Part of a small language model's weights: biases.
MLP neurons of a small language model. Each row is named by its layer, matrix (up: input weights) and neuron, and shows model dimensions 32-159. Each number is 128 + 32 x the weight over its row's rms, rounded and kept within 0 to 255. Numbers have three digits each.
After each neuron's rows, "fires in" lists the words (lower case) most often at its 100 highest values on Wikipedia text that the model never trained on. A number after a token or word is its count.

L6.up347:140101079125110091111139128053049102091158129071122106204146165140135130142131138116164125109109189125097107197106071076143131144143150154128094085074077133164158174078121105177113165144083106126141154130139147113109163123115147122142133156080157161133153147141134133081142177143116114111139079124087102110187155108089070146130112130147131135116134140181100122127182107180168114111150
fires in: "such" 34, "several" 8, "there" 6, "various" 6, "later" 5, "many" 4

L8.up83:102162121137117117162116136158147137121125153096106154173160091077127148145147116112087139172148080156120138143149101089150163097159093139095138083131067116166122117112104121146068119047117134095099155158173137150119145107114182087111146114140127157165164152121173145100159131120127166167137148139149116117113162117120100160142105127225206033131100129147147120167126082125148126129189
fires in: "and" 46, "8" 7, "knowledge" 6, "7" 6

L5.up217:119112143137136144151147095085135106184141107148130088143117104132170183123093172120122076190120165110121122074078137111135165118143181119150095142112153166098085116149187150106141071121140141117102137141132119120110122133155124216086122053142111159129163155115143140189223160132116135136078102087154092106094065099085156139117095123115113155130130054090146210133158104096097089132090
fires in: "on" 25, "in" 18, "to" 14, "with" 9, "had" 5, "were" 5

L9.up32:159087101121072118136134103120154160161176119095073139136087123118106140131163173135169113135123076077072094144120124177113146140163086145175124128148141160139133115163067107150126099135161134131106159139140134122068152140103175142167135132097120142152145144164187165108138099164117119119093111017169185127066098096182095099130112080143178148079101156087165165103162106120148114142115
fires in: "research" 27, "health" 7, "of" 6, "assessment" 5, "social" 4, "information" 4

L9.up161:101161143109121100070150100172142125139104094134130142146182110120157087157069208081138098145127162107092149143081109147131161160080165146100114137171112114149131130164135064118158144097155083092139160124166133104087150113146133198098086111102172169093147119130132155145139166169157124131134121123077130112076189083095127171155120116143144139126147119093101167191152036131145092160175
fires in: "an" 79

L2.up369:145088089112091071114092118150193161126151158177131086199101121161076087153112138121155165113117103147116124055135119117118125172137135157093135125115111160141136081146166153109079106104095079083174127223206157154091171142104156090146130124129116104146129132152134112115161133126101150143106117056056169101132100146129112148146117111095082180209178147160108138119078095091103107116123
fires in: "and" 99

L7.up379:080108091069112138117187105143120114091152135114104117121189158063143218128130193116121082087120047156129158135106139113117120103152164135160114160138116202142155130143139121104134128104165116090136134095167112099117180109110128120109140112118151120093122183189173152115143210163159126075140079124144147099108094095196083179146141166120129100110087085112183095141156124106124160108104
fires in: "american" 18, "of" 12, "international" 11, "national" 7, "federal" 6

L5.up67:105125096100128116127163109121107183115114122124140096173070117143167110118122143165154073182175093121167145096043148176149146173113141145177112149117151155127114107152132090184116113101120153093077166140160105028121071123091144114049208124112151128112101152112146182127128134137078117136084180096131125100107154065141108140090119158047096122125163129138058094129086117100124131155057
fires in: "of" 20, "including" 16, "since" 12, "in" 11, "example" 6, "following" 5

L5.up2:081152085096093145124128127167134130162121141112066070080096109105155147122142132112103135159104120140083193117053080134106146100134190155103159151114165210057117120189135060098154155149156078131125136140148131100126148149064132151145195121123154130155139129129180137155158221100083151160137158106155082080141093140149103111105132147162196153104166138069105214120143136106108154112101
fires in: "for" 76, "of" 5, "toronto" 4

L10.up357:153079136067137081111128176142125137132232128134114139113127179120149142113118150106156158162182089150137122120048087139180128163117084139115166144109159159156186150131155113144133053141134111152108153107160169153115105100124186089084099109121088102119171099142118177157121117151114148161091166095122086061179122120129108177191023205158152146115064158107075088110106126142144094085163
fires in: "all" 39, "of" 38

L9.up268:117149051154117087156145085084101135097107105106117128125119159165177124114145112110155168133143110125114108137059126125151166131147077165118143104154124075109118125093132077142179101110101154117128113084184112109175102120149137074098148146099141109075140128120075098145190174190103171125100157127112135137142140095179163167136116122144171146098142216111097104124128052164142117123149
fires in: "one" 19, "this" 18, "1" 10, "a" 10, "1r" 5, "every" 4

L7.up338:135101120093120120126111107087166162099139099112127114161124170135147108156183102126116139171159113076139173134083133091142086114131112167105101097143061104100119094170172144136128087112179158039119143154146152148111106131110109108074188094151165175124159074120101152121214123162108145152123138128069079099107146102155146135096139207173147085115165185087152182104104105157172115136101
fires in: "the" 33, "of" 10, "were" 7, "by" 4

L9.up179:073111104133126071169138115103081164145131130091118091139082171064128160103121185085083084164137147115137183159086108148082058154095150199108172064133167141094165158138104107145122131138184161087107125125114104118165111160107061065184145139069136120144156129152080181132164186186113134056113104136107081139165153116175099128110117119178136099138179171116095163129095133115151115122108
fires in: "of" 34, "de" 19, "san" 8, "montreal" 4, "new" 4

L6.up192:092133124103105108124112118082098163054179140115086088166132181124114135152163156086190114117087158065090105081142101126176156116139124146124118122111131106170110049101113167120101178088098101132089128155117149141092149168126180159117131148048198047165104126138213163084130162130122144148139149113118113146162099120104131142160134149117111128138146146084106056083163060161174102144107
fires in: "more" 19, "very" 11, "a" 11, "s" 11, "many" 6, "wide" 4

L7.up210:135146109158132126200125133072088151115094123187092067147089171120098187092150097119130169106077178069158143130121107098151113123120088094110105068028115086113179148111118128079113139137141111152106084178144158146119122151135100146161124145065186094115119104162153147112119143160107109156084131124151078106172079061139128078162137142116085107145175121102102032120171126151159112106144
fires in: "s" 63, "his" 20, "her" 5

L7.up80:078126079098117137105107086068124170077151139144118123193144093158157126140121183110172097099064132084107200105165082069160192115092100159149145116117128147117120137105132150141172071127087146164073139213192131120116139088129201132111151120110150109126163129123157163167186125157066142119116100095147101124139102111113147129150124134097128087148118167137048138126101109100152077133151
fires in: "as" 52, "although" 11, "when" 6, "after" 6

L10.up143:173057096138127078191164113124116133076149107073088153132136134190150144034106180119159139161143141172136165083084145112160120098128210101141096100115193098171110134112143113178122059099149128094141147120118106144120211103136079116171161059147127118132154119126056147096131099177084132118079167170083116138155137158097105173173109156185105157129117164112158136076135087094109115084113
fires in: "only" 17, "to" 17, "sq" 9, "code" 7, "not" 7

L12.up355:116165054095096161085118116165146192185106162099124169156108141077125185123138168165131099151148096043106195108086148136089126165103155166107110131141123103132214105152092134145064190134155149094157121115123072059092123131109103152104116072122162155124089154135174162143099147182140139160151092166088174166134105086091069139132125167138158117113081131127152111119126167073145145114218
fires in: "on" 59, "of" 11

L5.up55:139087116171094089130134113097140154091135144104115097119149096162179176059154148107130147099088110157170142125132160132112104133156097101137172156140116138179114175074181109137078127052154140113084112132159122126089137099186157125128184125197166137128161162138153145144158114154164180163112103147169090077145198097114150142170144065148102140154149115109089140121183143113084129103116
fires in: "not" 17, "they" 13, "will" 10, "you" 9, "to" 4

L13.up113:094162145053102132124164147111076112170198182175131116128129171164139164087142109208133083115095119163101138098153141129105170124180060098092080110147103104139104093067108147157075151088156131174107172161134132090136161073121154145102151094088108103238130138117118160168096118149108119142155095095143177125126105050147157090191123097126120155136147105122130121114126132124134118076132
fires in: "as" 77

L6.up44:130101094112121069158168136096106131104110139114122066101106134189096089105166178071132125144106142133183174106110137143130136126122114129188152109040182115149163103194123088181115143116150140185127118190128099070110165125159132048089108127133157098150156189171164148140152184203098113096145196079092075163122162079092084129118104130150133093132181135132126101035120155099133085121137
fires in: "before" 13, "after" 11, "approximately" 10, "about" 7, "april" 7, "had" 7

L5.up318:137109105169092115115164169088046096151161157162150103203137127110116110109138170146160131130109136100135160131131123127176106142104078108147112092156159090105154125152141114101140129152160109154094175164223103104125164177110111158195120077065188127171119169136179172141131138169076146111158126123135121083146177137090135130103105082101102137157204101138096126108131115168115085102074
fires in: "they" 43, "would" 20, "committee" 8, "to" 6, "which" 6, "channel" 4

L5.up97:105115108073119118180170160080115132085118117158104121188108161109101065108144118119127058204141099115044137145137126153110120149081079199115119115139127125106115117126163131154094072119152157079083163173142094104129169153116100205121198117125166129094083141128108146106155133096119132166067167159147124095099107064159153204148086108071081100131147125053089106140131119126131113109108
fires in: "an" 52, "a" 35, "his" 6

L10.up147:152111104115126160112078163102050106158089142130151139115069127134108118062155186153106071178097124140110159130085143131176120105127119134138130166120147073095112126171138048169120113138178137126097194132132138163084082093122128112158098092124123135182074169178157189114139110142084165162147154107176141155149176125080157134086147175119169092159121155090129163139169127098096113085163
fires in: "at" 23, "in" 21, "career" 7, "match" 4, "term" 4

L7.up317:115126144111093121135122147110129193087122079067159071210143145094182117102078158087117106186160160089091142106121175151155087149139115163134062150124148163058154168102133133084123114113137186132089115177159131099108135099115114169168104112143143135129139102067164161130144145213099101140159121118160139099156098066085129139133127103203146125091141112091067087083121114178135069188089
fires in: "an" 42, "swifts" 7, "lead" 5, "clifton" 5

L8.up98:123124102097133072116084114079130120089124184095115088168118125167145093161162124083174162163059149126119137102148154144191145087171115129142171153160095143136142030125101155125072110100095133088103138130116125160090123105046127070133138114157151118154109114094171148091170163109140159158128136108152103092091171132128139117167098086201151063178142171129115152061121095122163076115156
fires in: "and" 40, "very" 9, "most" 5, "much" 4

L9.up210:157125114167139123146111091102120144112164150116134111088133057134135137117152117075174155139087103117143153058072134096152132117115145103191086110108173130097097072182148150160152105114084152101098119137152142117159154083112110127106192116126158112140111128096162132156163132155085075109087124137104135097060153117108113103112094135177142052108145129120109212111124120104201038155137
fires in: "well" 25, "january" 19, "approximately" 8, "only" 5

L9.up104:104123116093127165148094101017136146072159122117118107172103125103144145130119132107164160177096160125115160164101101053199168138137148171154094133114087116146103132107167184118148069111097140131088202154178180121110171099115128127103108080094164122129181147174112132144161111123111173177089108102149070084134142144119151130212088068103117070150102173125088155097133056088123122127128
fires in: "which" 22, "only" 14, "that" 13, "also" 10, "and" 9, "then" 6

L5.up111:109129065076092095105096100156106141104112142195106069190122125120151091141142136111131129088074110099118189161142111146137162146112098151151144111110178180132168043129173138150104131116101166148125156133131101114133130148132166104149130097094142166093106133119167140177120133128128125138127106072096178144123123113111132162137069012108155117161096096202086115181153154177106081100106
fires in: "time" 16, "that" 12, "very" 9, "where" 8, "which" 5

L10.up236:123162092054133124130159137108132179084122164177121179113105182070167128140107135115099113145154125131067102129084134115157129186107126132154162136151097120101167060123126124177102144112190163125073122183177087148143119123150162127140122112086083189073176139028124153127161117165099129155184038115126147140112143048125157082121084102161089072152141160121114110099161119111153097151123
fires in: "the" 26, "in" 22, "telegraph" 4, "a" 4

L2.up346:155088124158091126119144129100123153151162149087168153138112093140101147119165124133180124083150138114106100166127136091156107146119164136146166102181070115116108054134114166086065144128115122103089181141159161098130091089075111209128076102154131178241164124112155181129114198119089206164149107148168145128147090136102172099131077089107137190129143149112101166088098132142103067121153
fires in: "to" 51, "would" 4

L9.up310:077075120091090147101147117095092123080128170110159059132111114189170160089111123138167126102090151091077147147161153138104154146192115094169075128089139143093097120097127124151166133088147118128137134096079151113129100163159147147108125126109150126146086161181143134153117104129128195183085141114169116103187151041120119141133119041057150063124140078128107109087146132078123114109135
fires in: "would" 23, "him" 15, "s" 10, "may" 7, "they" 6

L6.up164:109111058077102153148103129128142088149122127145081103138084099080185152081124095095136166136101137132123115106142149059150115120109086181128125043169081105136126118149138090091123072151173077118067167149169126145153166093137108150089103120115147122176122126074149152141150172150117150114183127134153173104147081124146145128166106072158105120140102197120079096139125088148156116116198
fires in: "in" 23, "the" 16, "although" 7, "a" 5, "during" 5, "competition" 4

L2.up329:099089100149119107123142179151173142156140164145116131078196137123087140101127111116172131093157109118130106085174122117138154124083135068127142076154120124144107123166070135101124137179175082151103130127175116140065154027158096151149104140140142072117180145180179196111170115195145126144162135116079122132130140077087037120097060143128129088155165131124139097126174079112140122119115
fires in: "after" 40, "in" 26, "before" 16, "about" 4, "from" 4

L6.up376:114104168097179098148119183065110120130157128142106148182099087136124198202114116099103132168115113106136100115099142183163083145184170135182080094133115137142142139211137083093133150092119158090093143148136135041065144107122106169103138139164106104155188110110124145124117141160172108149123071047125119055064065119108167131119076113149110136086075112116126121146189085135143048109072
fires in: "has" 47, "have" 36, "having" 4

L7.up139:077131096124119109106148111153118156147239165145128110114143147200131150103091115113161125107133098151117121082086139105167109103131145119176112095136094071073146109139163149120117101073116177144097157131121099138072090070104165063111121150162133169140199124105109170137126091145074105119120081147122121081152119102125167120139097134113119130137139110133122141124133126144181089142098
fires in: "as" 78, "contains" 6

L5.up48:133187108108082108120154056079074148147194114145111088163091078170193097099114161138136108114120164077068152094139136179136186150156068125181164133156162164095076094143089141151125048099128192135102127119132127135109122156142109150112107092122140107145140152102174173081145123169119156147103134115146107087181097091120127100150082065098108100124103187124075150095092134092154099105088
fires in: "made" 24, "as" 15, "became" 11, "make" 7, "scored" 7, "making" 6

L7.up76:114144173101147154114187164090131093099145215154104113119104144112115170120134136147120146086076136136156165096187146165209220142141084086160079123134126120102126118168112148127126091122140139123090106148098137109099149088126142118086099147186154103181155137093160157070162143150100189094144175116186080078078068107179122146145079118189137096148106111093098170074097118116137106140092
fires in: "was" 78, "became" 10

L8.up173:144084129106111109125108108105087077104140153173134104134125131159085128129146097072162148111083158108122141158163107104108191144143176111192103142098111205159114105118106132133148160068075117129143161130167156094115184079083117120100185143130145102154159132153131169095149145129078135123122159102168101068095146135070152129107073072094119087113140137094116134084112150145115086040134
fires in: "they" 25, "would" 15, "and" 14, "not" 8, "never" 4, "was" 4

L6.up195:088127125138109101096126065076064197137153156095114121136158093120164118058113122174112112115094101131131144107097154066195161115111135155095188078148111107192121091168154153162164092137158192154139149154139131149114096121105122111095099103155117209082080136084099145150189119126105105196161152156108146141130117120143126174117091116170134061127152086147134181118157112113142098168123
fires in: "as" 92

L5.up317:108141060125151087114099140060142158101152126120103102112157110165093216174177144130152104164090181100135138147122101090111176097097108131138132160126089173200136186150141117105157105122096074166099184156181129127105143128076143140177113125090163114143161129107147152145126139138130153164080128101101132055139160141080142171130117115135128130142157127167142105146110130094150076145094
fires in: "they" 41, "you" 8, "that" 8, "which" 7, "when" 6, "who" 4

L12.up174:117116151173079131103096163120122159079154104184069076113131135155119129161065178099174152130121166090111122141095114163179125164157100168151202061156127122113126090168117087135139098139160105165126132099223111160104114143104127099111136114113151173137153167059171152099111129109144105063129091105084161154181141096101146118159173108164084097157131128099074071129147114085126093098138
fires in: "that" 32, "which" 15, "took" 8, "makes" 5, "does" 4, "any" 4

L10.up30:156080049151142131161101117112076153130128078161101077186052103116180207132161098116171100176160140106157198088133118100115109088137135147164098144171137091183143080112167098138098138115090116037115143117163108172103187099095110141099157105160143130128095139098165152110155091151104178123106087097127116103105141049093104137129135121145100116109120179103119143088144144084097173081118
fires in: "or" 22, "and" 21, "the" 12, "such" 5, "other" 5

L6.up73:131117056123079134191130113137112130116168141103129108202135114118161111148153156109184157139140158102142126160100106101142134114118094171119104172144125095109179115158166101185128158146113159085151148124138146121183135107102184117111153136169146174143131090048171142095153154131097140086114100117113097116134072121135074083152121168171194139132136165072125041125178105169114122086110
fires in: "such" 24, "various" 9, "many" 9, "other" 8, "several" 8, "certain" 6

L5.up322:119080069107112073125132133118111175155169166097112158131105116095191133138116124116144121152056095092105083121085153144155095138162203147155163155116157148155159139134187136079074117170122112116112112191124097137089096039137118132099066104117139131093127164167145148129192128109095138173174127077148189081177110101115139114149080088146122115089162151175057130081170088155149150123092
fires in: "as" 87

L5.up348:107143138110043170128080134135096141103191182081104139119114186154082093124122123117201131099074124135160177125131096116159128102140138095153182115147071120152184088201147148147125130172107109079141105199137094120100117133105114099125101073120185129112144144116142178041157164117091110109146109081179115168158120132084067135182114100132144149135171201108128141102119073129109104151135
fires in: "as" 18, "most" 13, "especially" 9, "from" 8, "and" 7

L8.up137:129091133132108136148095098108126130140156098129081156144148152163082139097103117114158137156116100144165190085118095098117190131134095131188140109083122101115162112082133145214113094161046106129136178178136165143122155140098153166106078131126169144099177153147121166123140142172183163145076133112195155129112076111119154130135122143107124089151128172030151125125160109145155150109157
fires in: "to" 16, "and" 14, "a" 11, "at" 7, "with" 4, "where" 4

L2.up2:075127121144135085158099116096125121105164135121180124137154115166104145090140146072171129088119164114141156133183108159113157160127189129172154117102114141163110155161137093099133110124146061118148127150183089093098123122082145191152071171150103120123114190130089150119097127143098168172149064187100074141129098100084111132123081067108081151115146136098105113119088111079098064109101
fires in: "to" 65, "they" 6

L6.up353:102135116091106120099183177111101178156116133148173160140137148122108112092146164114142097087146117076109126113115114143127123128127129126083141092092138121125150135133106142137184202145124087122096105097079056089103093135073207157136097150177151061138086188137107122090133131154169098148160108081065102204120155134108109157107101145136140120175189080154128116070153109061181104224143
fires in: "of" 40, "century" 11, "into" 4

L9.up184:142117099125112115133114127118155146110123124175128110172190120121090121133082129118144129177126149152087145161103147106191143185169120097130129130127075092044163169112099060163120115114113140122132163242150136104111128176119161144057076104112166122085091110126131152112161187182129107171105103140120120098154121051139169080143124095084116112166143132092145136151143143146152114091147
fires in: "an" 55, "thus" 5

L2.up274:042144140106114081136131138122191138068118118171137100196145090148082123132185225127175116115122135127116157106193135125143110143154081123117140129099109204106164083170165102168147134109175126106136106155192131132247122136115101109073139123099137095128119144161137158107097122131155176117105090117085150094163126126146170120092048092148134106148159102166091092143098084069091095136125
fires in: "where" 15, "when" 11, "which" 10, "having" 7, "her" 6, "after" 6

L2.up162:093065167135121157212159168107166142089100100199100140193134133089062150131133134101127143108070162152128123143140114153136113134091153065128169066116188152105113147132185151105108123141156139102067149199132147096139096153124059141117146119123118125098122116140161154184189125138123161150144143119120122112170184097096158117097084122094033122216168138109135126128094107103129150103104
fires in: "his" 26, "and" 22, "he" 17, "her" 7, "s" 7, "was" 4

L7.up331:167134156128091112221130118129119159053179147079138089119158112186113109143104157150155166056110158108132108141105148151171155184152141100146137136101091201145134089126092124168119084089127121108107118168209113120137115054119117120089143082119124095132123081187170145120150116132104126105119170140172059114203084085108130155096128123136125143142113126094049076111131121150113136083066
fires in: "will" 14, "are" 14, "have" 12, "not" 6, "longer" 5

L12.up309:085169133119076061143147142089112117151104147141121139145172212102067097045154103153169091114080136088109116116102157155148166180152106153095105133131097160142154068080105136096174128120160109136118150130189131154113114127151095102170111170105097125126142128119080088062166134120140104143160124096095120149164130039147103146129121099143105162177186155138198110127154160112138145096117
fires in: "a" 54

L6.up351:131163102135091084083214082134136173119147106149065122120132150103162104130091124122147129165154182114070141169087115146108146149148105163166139087163137160101147077172072138144129128117122089131118120156149111150117162080107161147174129118119121113113172129057173168080119175140149087095120126123173124115153130057126111198185135115168097104108178112106153172143159071101117097122087
fires in: "an" 36, "less" 6, "more" 5, "most" 5

L7.up227:079181077088076122139151151110145114085124104105118132142164178113116190125093092118166097169126102094119115133133105217169110148080148156115068111118165105088109135138167155127111125084192130094135115175155135138091146142072135173081120074070153157088070162103127142102133114146090103173099142104190126171126106133109138090107129125180111116143114113140094144097076079052094104141114
fires in: "of" 33, "in" 12, "create" 6

L12.up27:085143085120090033155158174119132096089136166138075146091115171198180127094121110149172141124112116078117175179120157166212112167170130165154141081131098139145126085091107114157107146098117096164130141142179087181106134109139139090101166105089136188134136123138117114180160150122133101113189105049126131120150183103069167104084094091148134067159161158095140122138149099118198111156117
fires in: "a" 77

L12.up300:142119179138080038138182065101150140077097062125118123191146169057090070164139178143174112191126160065093145136104140153141139136164091192125049078142147146075185133170099104104135107107134186126138093191122122103083120079109135122162121103113116121075112121096095130131134170133178118120151163152177133103114182092103148146100172090157125100119144169073168133152211127122103111166130
fires in: "an" 73, "analysis" 4

L12.up192:083165135113149173083094180110110169158128119138154036137097162086180172098104107128132145127101132104109167096133124126169099161135106115145058123111175093098099113186149133172144094149169122117066131116163125070081105123161166092071148093086134119126112158120136161148135131103155113131144143157125075088172159145203137172163093151137121088114161157081140160107111147127166112096129
fires in: "was" 21, "in" 14, "at" 11, "became" 7, "finished" 5

L7.up104:120112133123120102123124177087106088130168134122093127135109116132131210141108110082157152148122167105114204082125105126183131114145141168176113108109135049170094079195156104170099110105161146073096142190199137113078104115178111146130160090153161131172130154111166124141111149169081163117118123107116088097125089103117136152149076172163126066111166150119110119131123094101124138139088
fires in: "had" 50, "has" 22, "have" 8, "were" 5, "having" 4, "was" 4

L2.up300:118114114130017118134084125124141134102160115116132129100117141093118122098128106171118126207113086104136142105128117081128124071129092117168126087087082146070131122145190171115140178167137131057115094164097087068166123174135137095114132088171171187100165118177154131101184146147138106126104118075120130109120069145083132143138106178104190093145162126112163141091113117140154108126162
fires in: "of" 27, "focus" 7, "were" 7, "1982" 7, "1983" 5, "discussion" 4

L7.up245:101123089036102092105122090104122149079104129154091090179147138146083133116184149128156096139118069121144121102080113127136183134089136114093060104147126144119227067097092082073082124156132165113111164130180084135084156126102127151110105096109129147119104141158120099117096140178110159109099134104159096133084103128117162184151117118112161193187142130111138158131100158096130111143156
fires in: "on" 67, "to" 7, "of" 5, "strong" 5, "deep" 4

L9.up288:089130127075126133139173111151138203038101136128124129159168206110159169126132103118129100159145162103139117131087118113122149145125157063121111158102163107052152122106155158130058183124124109100096112157183134124089117151106149104080124075084092113164093146098197142143163183149118136129107122102148093143110125125173141176091100125075177058096145157091099108109124103081128147133165
fires in: "of" 14, "on" 10, "weichel" 9, "at" 8, "for" 6, "in" 6

L7.up366:089168136145076084129159137066087158076187074090042186120083147191119169101085120142124136102136117132150092123090115169132135143073112100118124087153153086093138173088134087142176107160141159084072168180138067180120142096151133161117134133097178204171118128117116217155138120145123130169124133146130137105146120127109184144109137165121108152140125147130120086149158117045133099126112
fires in: "to" 25, "of" 23, "serve" 6

L6.up54:141141132157155136115174092086115140139148165101172099202149132130155075129115102138079118117133128180138147147159094114144114182111112110170112145092129165107145051163134200074101117091092116149089140169142109132094141168086132126126192126088156121122127130104127112143160074177141062139117117069130116099122161091154106109150101111110071117123146100130113208170085100118173047136084
fires in: "as" 40, "also" 8, "and" 7, "elected" 5

L10.up133:156108167131102149150105131112117139114108129175157090168083195128157196127110080134125089099104185118124178109109141080095078133124138099194150135127118072096124062141150117176138088106091132066112098156144151146117165123068169143111159156155127135137138119113117134139162155138056138162083087142175128076139099089136177159174045140116137096074135152084120104117154128186125144137162
fires in: "are" 14, "is" 13, "were" 10, "would" 8, "was" 7

L8.up347:071208065144159107102138162164129141082149167112163134107124113174115201093100226094165140090164143175110120208099124081128164148097137153080174104152154167074166171139108119118112108105169100077084128198166120120149134116119138083117161111132135170149128194108129165105137152135070130128076108101170151106145176121110156121128077127138125068171164165108089091101095142131104110066115
fires in: "after" 32, "for" 22, "with" 10, "against" 4

L2.up360:109110110094157175160117127128152085149094104117183151111142140106093102170122128101180105175175072139180132184069145056124072117123136140094152077113095129090143108123121048149045071123130101147141109098110123136089128126080160086140108095134124148141154169122098172103160158132080148124098144129115129060121130116127130191129083150119164120151127125127131160145102125188129077122137
fires in: "of" 30, "world" 11, "since" 10, "country" 9

L7.up278:178092098092119085158112055050102087155170173162119157143094219127077162071204106118175101086081136075090142114104134155136130132157110190102125063112155079156158123159095093124123140174084091140136130169102105100119150089137164125152086107118127146112162138119118135122144180128117168179120060080103096144134131101136145121166106122175187133138133117090133062100113084116189121100118
fires in: "a" 50, "in" 10, "proteins" 4, "protocol" 4

L7.up253:085098084078153091130160109091125136098174125099126119122163125157151115103143081110174108151061079141182139066066136104147123107152103076155099160151090085190126148103135115156093078111108131145148232134180146146125158045159115186105115075135147185167161086147122222112136138151114134132164161141089064138173112126097166110150166173107160119137171116125093142069125084138199086136148
fires in: "only" 27, "also" 13, "approximately" 7, "sometimes" 6, "while" 4, "nearest" 4

L5.up299:116099153145124105074160111093105157153194146109146101124102149106170143095159133113136123155104101106146104094092097195158143122140173136162061120161144156079098126095148151133102141132126179083106146151122121159074137097091140117131122119106156162133069109103157134127224154148071146154079155076183090087148131164144154165138135076146135137091142159123107172062156083145144089123100
fires in: "be" 24, "is" 19, "became" 14, "was" 12, "as" 9, "too" 4

L9.up106:095109125102124145118141127069127116141080142134117147134108137097175161141129246116126116149188133109147083135128165164153190154174150151180160110157160127141083145198191127081103083070160177119115094119122071076139128146153169140099107124056109187132141098163125106092147175104101157089154145126110101127083120113100177138131129147201091110108072138152152086112120155074133119081131
fires in: "have" 26, "has" 16, "7" 9, "8" 5, "tag" 4

L9.up361:122108093158145129116163132066154099097140167134133073166136098176125121092140162064092118149068170110097152098071142127132160163140113126207072125122137125163089109163166145137150102118123151155107148154220146075136139132170101092097147116156113108127116166100126152105153158110139106142135124129136089052083117046114174156115088107087107102147171131113105095156185138137118087120047
fires in: "had" 33, "has" 28, "was" 27, "he" 4

L6.up350:144148067072141113112143094113175137131183126138159111217119108108049102163113192070170080126115147157168162107134154140127108147144128093170126119126095131087113093166105122117047143129098136134071138166140147057142057150122128108117139102125090109129145144106108161150126057124075160112171077028114136113131113093066144078210140123108086124116163064058166139170152093124150115125113
fires in: "which" 35, "and" 28

L8.up18:172176127117094110121131099096136191129158140115137154184137146073149112152134157101122117195130173094117116143112111090137158143163139170105152041112130156114160090155133113105162103138073098073147156111172086164127111059130161137094121069119138165159201118211158145097168119149103149154125096087066109088083089133154114213105089164118190102157173181162085124107095100074145139112143
fires in: "of" 16, "many" 13, "three" 9, "several" 7, "numerous" 6

L2.up159:097139085133094130163130124115110141137171113109140157115109149111132142153179180113148053126094117138107166138122121144171079115112187074124147056134096104100157162123104133188092153169166127105104143125138098109124137095135160137119147119122161104162074179107133138084104157176088129166150147096076148135176093141139070118174124182084108136103158174116176145112127086190141084098129
fires in: "in" 42, "of" 33, "n" 10, "on" 6

L12.up63:137184132111114103084160068107108152140179173153156096113097153092105115126192112098131144109165095067074092107119101149143111139171119081090131077173105130094175145118148087154132167102124181088121165125161148083164097190160160118112155117092157119127145167153164130111138103107126149140064102087120106125088136093239120089147098101163184120085162061110108094109122150139181139122131
fires in: "in" 37, "a" 10, "military" 8, "football" 6

L8.up264:109102072105143127113134055158154180197179124129146148117133132090123146101147130095151086150138107156049149142122121110050078089208170196104166095124166173116100126167115122099117132157112101073111155123123109071131162116122150127109122135136141151116111114136167135159168204151141123156121095130081151161132100096129121152086125149116160081139168133130168102113147120139132145142141
fires in: "new" 47, "for" 33, "national" 4

L2.up46:169084148095096185131107084109097123167145174071058099144105061158137095132160056083163122115088179120145174110148138201126192155136123094078149109107170124120132051086152110159149081139176155114147123121158129113149111136107125205115145104144150099132088141120101119148160166161142143123098080111159122135102098108057127164154122123149139120174124170099111175133106169113128077119122
fires in: "with" 14, "associated" 11, "rico" 10, "at" 10, "by" 6

L12.up250:086231114116105123097132100067122232102143109125097116110150100082113134150112123087135116144113097129184139096115128069212168133119126139162150147113132122142075131138154140118108087097134135116146120150140082105063178120097133102066131122108153146130126164140136166141149144130084169096097138147118108115156089129124160146160126134128086067178134170129090142113111125144116083127130
fires in: "after" 25, "for" 15, "in" 9, "with" 7, "under" 7, "as" 4